Weights of a small transformer language model.
Training: 128M tokens, 7807 steps.
MLP neurons of a small language model. Each row is named by its layer, matrix (gate and up: input weights; down: output weights) and neuron, and shows model dimensions 0-191. Each number is 500 + 25 x the weight over its row's rms, rounded and kept within 0 to 999. Numbers have three digits each. A neuron's up and down rows have the sign that makes its largest values positive.
After each neuron's rows, "fires after" lists the tokens most often just before its 100 highest values on Wikipedia text that the model never trained on.

L3.gate197:525493461510543479439538491504513424490459529470479504494526506468526532489461490492511483507533486517530506526510476519497492497464495475482504479460524489451515515494462491469520484505487515547549462524508506500501460486520515484462544526503537487476534484541521502510507525529542491513507518506514491486465521502480525541492488518467482503542524485511526465509509540464486458494554462489483519481487459530456491487498521480507461489464509514511461511521535503510472490504503519463493462503521502510481520503480443464505503514473480505509512542523543478510447492500533487493
L3.up197:466510502480509473460544532535487534469514566509491505464498491470553457510497452468501478500501485522465492497482515490521470493498485513492507508484520504480464491518514496477536485454482504505470503499523483432544553498489469482517463501529512499476455507492515489468500479457491528518530493508497480542512519507493456552467471497544502519434520507529488502498437479520471468520539477521510472508517516449509483527531507486480542482508512509474489481507500476466479533526477509501503541517504512507502433489552473518517480469501501468478483514503488491520516466496493498504
L3.down197:440530508532514499495504495518500503420511546506465508472484495444509498522488501495537437485497534465523502461491499550513487515468496510541504515491513464508467529498519536493545471499511523486494537497484480450499503500502464499516457496488489480477464504491531485521524503539518449484491499536503486535478510518528475527501485453551514530501495501512533440517493496550478465457516495522499495518523476535507494516485514520464471490507520510529511482484529497499513490494497522492483491464485540495506523569530509536487489536525496497473456545515513486503494471485537501532
fires after: " m", " dep", "-", " \"", " ch", "p"

L9.gate36:475477494484509508466516476472518519502496518497492485490475498493500495496472460491493498515526512479485547514492530495491491493504496480505486525493472498498529517500468488554526498474497518478465519518497510524541515500541532500509510457590535543496472485482502523449522489436479487475514555503481478516529497498492473491524515537504479513528460471450523559464470502478513501543512495509526498470521494501453491539517527509504505472497479512463462533464479504527482512496490531521528440481456527502453527496496501474470492477503536503503575492523493510514474486501556514472
L9.up36:471506518511504431530494475479486454517476506481478517476495530472521500479519476514470481519504524512489487474491487499486535492538527485514451504447422504498520465500487518521534461489482476520495538440488508462470514478510525540464502492511529509513433520538481498515501522479501507503584510510462505509524508485491507490546496515491517469499471490444484517486495472487502508515517502533482478510503509509508492522478513505492482479525492539481500473431568473502470550499489507496526508518526493497508502489551500482470511504518504539514491483508476501469459459520498504463
L9.down36:515519514507499539513455441498505477548479515508527519548502541508455547470499495525492497530499443517493426489476498470493520537505496498493467495489464508506505540515497499509479467535481507482513523509530523534523466528523496509489475547545482511508540490515474465528451470521507509508519513508526475475538528489496507483547481505496489489452510554567488462487529475486491484481503489494498509515470497497482507551507487514503457498532509498490504469541514465530503475490479527499549517504494544491542484506486517490476487499491535519520489495503458479476515448540511496473
fires after: " re", " e", " g", "-", " f", " r"

L9.gate89:487482479483415512480494488500498510501496485511468487481518499472475529480520483500454473439538492504458517528523498519486506484514535512491477540519480543517439543496511494501491539481495489533543488492511552514516514474500512540525488490484475535500549481484489536483496496497500479534497502493510484486477491490553504485520526537509487520489483474537455494511514477505519528498498495497547526496466505453504481457455503483519544539506511468530485473548484477486503500481459493470476474501472537537489509476536509523500534469513500453474474512550548513530532519484514520476
L9.up89:473488543451499519492540468461500483478504488497511502491521485470492529510517506507544526493491500484444503509481530507510526499517505518507490448518499492487535518508465489497508497504460529554489500502532520481468548476517504496542510485524534458539534506448495497485511487506499501464493519477506503497447481509530483500445501492475501543457526519487513518481486568518541482505536518457486515498457500513535465480519501496432530511494500498521552478466520448496508491490449510499528520484529464479494517522519479470480521489528471506480513570515497505481481461464486510497
L9.down89:508519481468469505540499542560504479490511498531526546480492522497477455473451513505515500465494469518534453491503490540475508465539517528500485509490486520508487502507480462495491500467458477515531514504514541520476478485530482525509497468505487547524495509514517528477511467513485500540546509512489510530488464450513495514509498567494500501478524481485551504496504515532503477519531519521485525480534514456561478505508518527526480454541472461489509478550547488511495533511481495488514467519512502484482504490459544544546497477478516533512491510464510499502462489529477540495
fires after: " ", " s", " c"

L9.gate494:525511521513545529534530481506513543511500525489505497489482461490493506494503515521489514509473517478457447495505454567479495482438493532502544486501510494483544508505462487522526530504550507491503493498500494498498516530543515520511501558479502502494520474441526529531531506521538501485505535486501514509519452491519451481531474519453518448503536481495562481525459502503525489468517468502475487507514507469482478513509505499483484514500484501536491499488514483496477538498453482507531486552495478518475502531531477499532468491475454473502575486487495474527501511473525476476
L9.up494:546513490495484484503487513481470456472502497484465468493504500538499513498477527534510523499494530488478462527452468516496507483448506499479545481460507473541492530487490501516486470522477550537532496472549499471524478496519535500492479486513521505536535504486447533501514492491552478505505464476481502475528497527470501450508461507500515481530534537480507485483444482475439474481506480491444471468509526524490500508536472517505493486471493457503550499533467486477496521484473545500526480490519466457490512461501500504538531454513518497502512480505487551514516468510509494519
L9.down494:481534466514468514510483541534543515514511487506491479506556476489533462489521497545481501518498526507493478455526505470547550503521522525506458462559464511509512509524500479515499432490479446484545490479536506472494537491492528499550460464482481510493482508462502493479510521458477465501522469541501504497475547497483533485487498534490518523476492487472497459543515519537528497464516520502488513474510468470519505524492510518479489497531511472513527511519530554509521490458507488489453500490442530510512518490529514508492499519492526491516537494479532502519473513498500452490
fires after: " the", "2", "1", "-", "oin"

L8.gate351:527498492538531507496501484491477521521511547495520548503502465498497524503455478478504495488488530481486483530476503513505472511461489432532520519494553527497476528456456505493502486480527563501496482517444539523542529452528511484489499480525510498466516475477528468522523516488496516529489515520549564485465479478512492488484480495496522558508497470484519487485488481520527518474477526499487501546549480482508492474487500490522502523483493468523501489493529490496476490493509530477443512467504515466473508532490527477473502517508493528487600539515543506516492504498502512490
L8.up351:514479497507452536496493480503523469494479512478474495519550499468513481521534529528478487489505498466467480521493477492469468513497524532531466468506507512476471533534526474486448459486501499483488536523487520487481515477480506480516460496495500523495537505502489553474497455490545512486465509493499480496514493539464485470512523522519499510431466525487523458530487510484523483522483486538461483516496494538494515522521516489456504533486486492481493435523469482467507524510541485509486495523506449488535467455509546459446506492506494451526453490554515496506462477480499502499
L8.down351:480551485514516552501498505508481495531482479493472490476514489498525510510471517492543491478505466500448487501499538531464501441507536492505519482521420544464488510472564487499486462488457496498466482525528493542506473477496504490491492517535483521523477501513489508515502495454484501540473496481459499518525512522499504493539503514511529512479500518492478483501467495537502554530534468531531457475506532529491511537501467498486485579507518494517489511553472533454522473515480483484477532544520497466517540521544498510503480480513494509494492486447509494487479498519495501526
fires after: " the", " The", "1", " Japan", " A", "S"

L8.gate48:475535496516497458499474498505522504495430495519507521461497539479474493501516517498477470466473520523490501537518550504516501492485525489537516537519515503498510507479482515519505500500522492514530505476530521514500523467501502487503561520471501539499503562505484475482462549463512483556498542514530499505484526510470475501477497514477460497512439494496483509441484501502509502515508486524464523484495468469442524516549483479494471480417476466501529469469462506487529507478482510490506477447481508519519505488485552492468502524473509541528479492507532553503503512508501495535
L8.up48:515519487484521505514465476488480463510484556479504512490502479495483493478515529550483589475502510487473493447461490541539517493520530515517503528494494516473524512476520575484495478509470509512484469426485501447495487519490515510513513526544514512515490508504504499511526464498467527521497491506497505516488530480510541482508503479489519501572504494478539528524505474534473471493522520516489476496478500516513484508497489478475479496494490493447490512513518452484468488493545514461481481508470517474506510489463476509526497475485478514492467480489466539450508474434539527542
L8.down48:496502497478502509480483488519497509480496480458518522509506547505483517528468503463493473513469473483507505519487517475497472488536506513475443538515458468492478545492542490506529506473537478461480455539530476510440482499493508493497458556500536495490495571482484544512546543518495485493511481489492474446508498486491475476480480479465502482519497509480501517526564485512505494508497494512493480500471475541524471461497531498512554532514506482492483521492497495520530476517491465519519520502486517482485490499484476539523505433522502478519539509456503495474461525464543494558
fires after: "–", "-", " up"

L8.gate395:513501480505492490515515519499468476510479514458516506471490490454448497494527503529485452478499512507470453521523489510500457481495518516523466490510481528472483508503413514478486501482549492457494508507501483495515526503512493520536540512510516461493523540543497522491482510466482524562496490521514492470519529491537530510485507558465505488507489498505521463471496524478498499485506528529481502509473477455478537476485488536514520485449460484480480494445500484492479527499503496497485467528471533483505528509511492533491533524513555450471517487489526487495467507454521570536
L8.up395:504516508471490508502540508508453517452540511490525510513487492501489503501515474494506510505489508435486481521494500517511525498540491500479532487513531482501534542480557488548475497512485513495527559514536484496540486492526480513488539500543523535461492506485457475426525510488500463490491466478482521478487506490459547463491497524489510495512504548496444515493498518525492512480547491541473529494501460463521497480533454489440487469464505521525473493469518513480540509493493478487512489450477501540488506532506510514499524455500473527513496486512466520513520509447487539524
L8.down395:436510508518484523511499470519533494480446452509482568478518481474493492471520448503518516462550469469525525508498507509489514500529530454495518532516508511496538525537506496521499470466522495497511520497488488529516538516501536455508532484473541521483510484478526543481521499498517515515515482511547511529516451536472516486495476510501504485506507463484516537450504498458498536552480506442509492525495535501495510508453472545471518501513493522504495481502498470485482482515482500458517471511488486542503502518451494543506490526472482496469517509502457509500537484455535508458
fires after: " s", " R", " a", " the", " r"

L5.gate41:479503537526474530513528476454517548510484519488468478530529487514498543498488498544530482540467499487512547522490516490480503489493471539555490525497440466474527503515508450497461491489502513466502508525511488515499506515556496483505484463478498477495540501514525507501486498472483517507489504496501485528478501486498500510478549537529510510525499486539494484493534541480468553450481502497492574516480528523444513488499521477533546537494491474506472492450515474472448506512456499523505512493489492509486491504527487486482507525496498460483513514548541519471494564494474523519
L5.up41:457444483495499526532557526507497528478461490505510488507500498525465584548464504464551492544455491498478530495526505487478490520516476488513506506482552500525519491517510525474498507468492484508497486494515511516504474514486515503487522515512506490506481514466486513492486487460464488516493491490519494529516533472530465527490512503447492443456502517524477475495502556503529524545485495486525488511459518492529501493532502490476517509504529562484539487464466497493497536474460539549513540506488525471515521512564493517499508516523485464490539539529502514484453500509492517497
L5.down41:499486470494538504521489511556484504476533473476480497488465531484528523517475515488477540502482496476504541480471489536511510477484497473520541503538541528499484525489526513551486483490489467512510523464466497545464538510474508539450472483527523511511519545495530536497536467516469494481496493511472519467506472494512501523465502498465508475465503527474505528498559547554553479484535498467470505457498525466500459527509503497498457481501544506473527509501485481482518507524524493507500492481513506485530515473460504483522515470482532508520517478492476562500474465485462456484
fires after: " s", "ar", " S", " a", " A", " C"

L8.gate290:507502497538499501503467538477535440511468473508465504485508527487494466537501503516484485544490513511454508498524503518490465469501467496490549525535504521523454540502469501497516505525455489507516524503521504508523501528483491496532512498490544511502458449497537483469501546495487503516479497538509488533507548472498513487464536533491471477522450510480481459524533551515498481446499506507446486556548475498456497509527504506491525448485479487526530519487498482501493489497509496469495497523479533519470471511521488482516502508465537535488491538511504472469470471435522484503
L8.up290:560441504509553515516495487512544491463480499513493499518519474492473503478487494514489513484485532488457485495475508495502496502493483518493489497519557533499516500519495521488492457453463487520469457471494519541467516544466512479512493483485495501506505513473512464521526500521497513487513494529495475510496508533513478531470528498484530487503508500494525494525480474541502483458481525541506531528499479503492473543562481516506480483499499538520570545503452498499504487531486495460504493489470477500468464512482462503506468520440469507441483522492504515538499484477555568545
L8.down290:502497484526504531504516513493508467476515506487480534475526481490490490500507507468467516530503471509482508522443511502499509513500558539479541483503521467516557477542506530486503459508519502461519553466452505479528484463469510517484516461537486471470505514491495497530501494504449522484481472484487464475545489478495477524542540491512493507498491548501450511524466475523513455484470474500567528547509536495440449488507485536496494522492492515554519500529479474544518493479490464494499521505499502457539497498463496501522503516512516550478520521483479490521487468495506505492
fires after: " b", " t", " Sp", "-", " c", "b"

L5.gate183:511493494505493481537493494512477491478530504485452489520504462456486455487492507486533481535481502503441516504478504514494482471516523510534463505460496519467522504497474499495527536520527480483504456532539443494456502518565460507509530485489462504492507501505491474525481530512491541486534442498538474481508509500510537477449499537500510485491558509460434493511481531463469515491535492514490496503484476494452508493498552531519516511475489493500485493503516478496458530460530499509465514522498502526463502541489459502511508515479467541504482483478537464491519467456503529492
L5.up183:497503487519474516492497514508497489471504503460471494493521471500480471457525470500490528518533499507473506460509494475467530466451524470488462514490477507491537493490445476454499492504509470521472459538501495510499498522526462493542523486533519515484466520524478502476525539519459576481528500499458442509479561497506516523490450478509491475474468508470527496483467494501478546492516474520490508512491477458496512489567514536537462499479485516505498456501559458489470497502465462521462531500471505516491485505480489517483479509498476512489493485533547499505473518499490534486
L5.down183:482492514474513518500511492455455559522520519531468493511517477520498490504516490475505500447483487509514502472461528537496494525488499509533519484508534467520459533525492507507541505458500459516485520528496507505499467487483483503506511455506517477515459518497509532455510510514483512489493507485518425483518480467503544476481509490463518466474515492511533461528506463527526511520504491503475511476554456465501485507488486506510482459454462505524530505523521453492566512510472458465530484513484458498472472480513514560479519504455491530515497525521524490511502494479508561535
fires after: "-", "\n\n", " re", " Re", " ch", " p"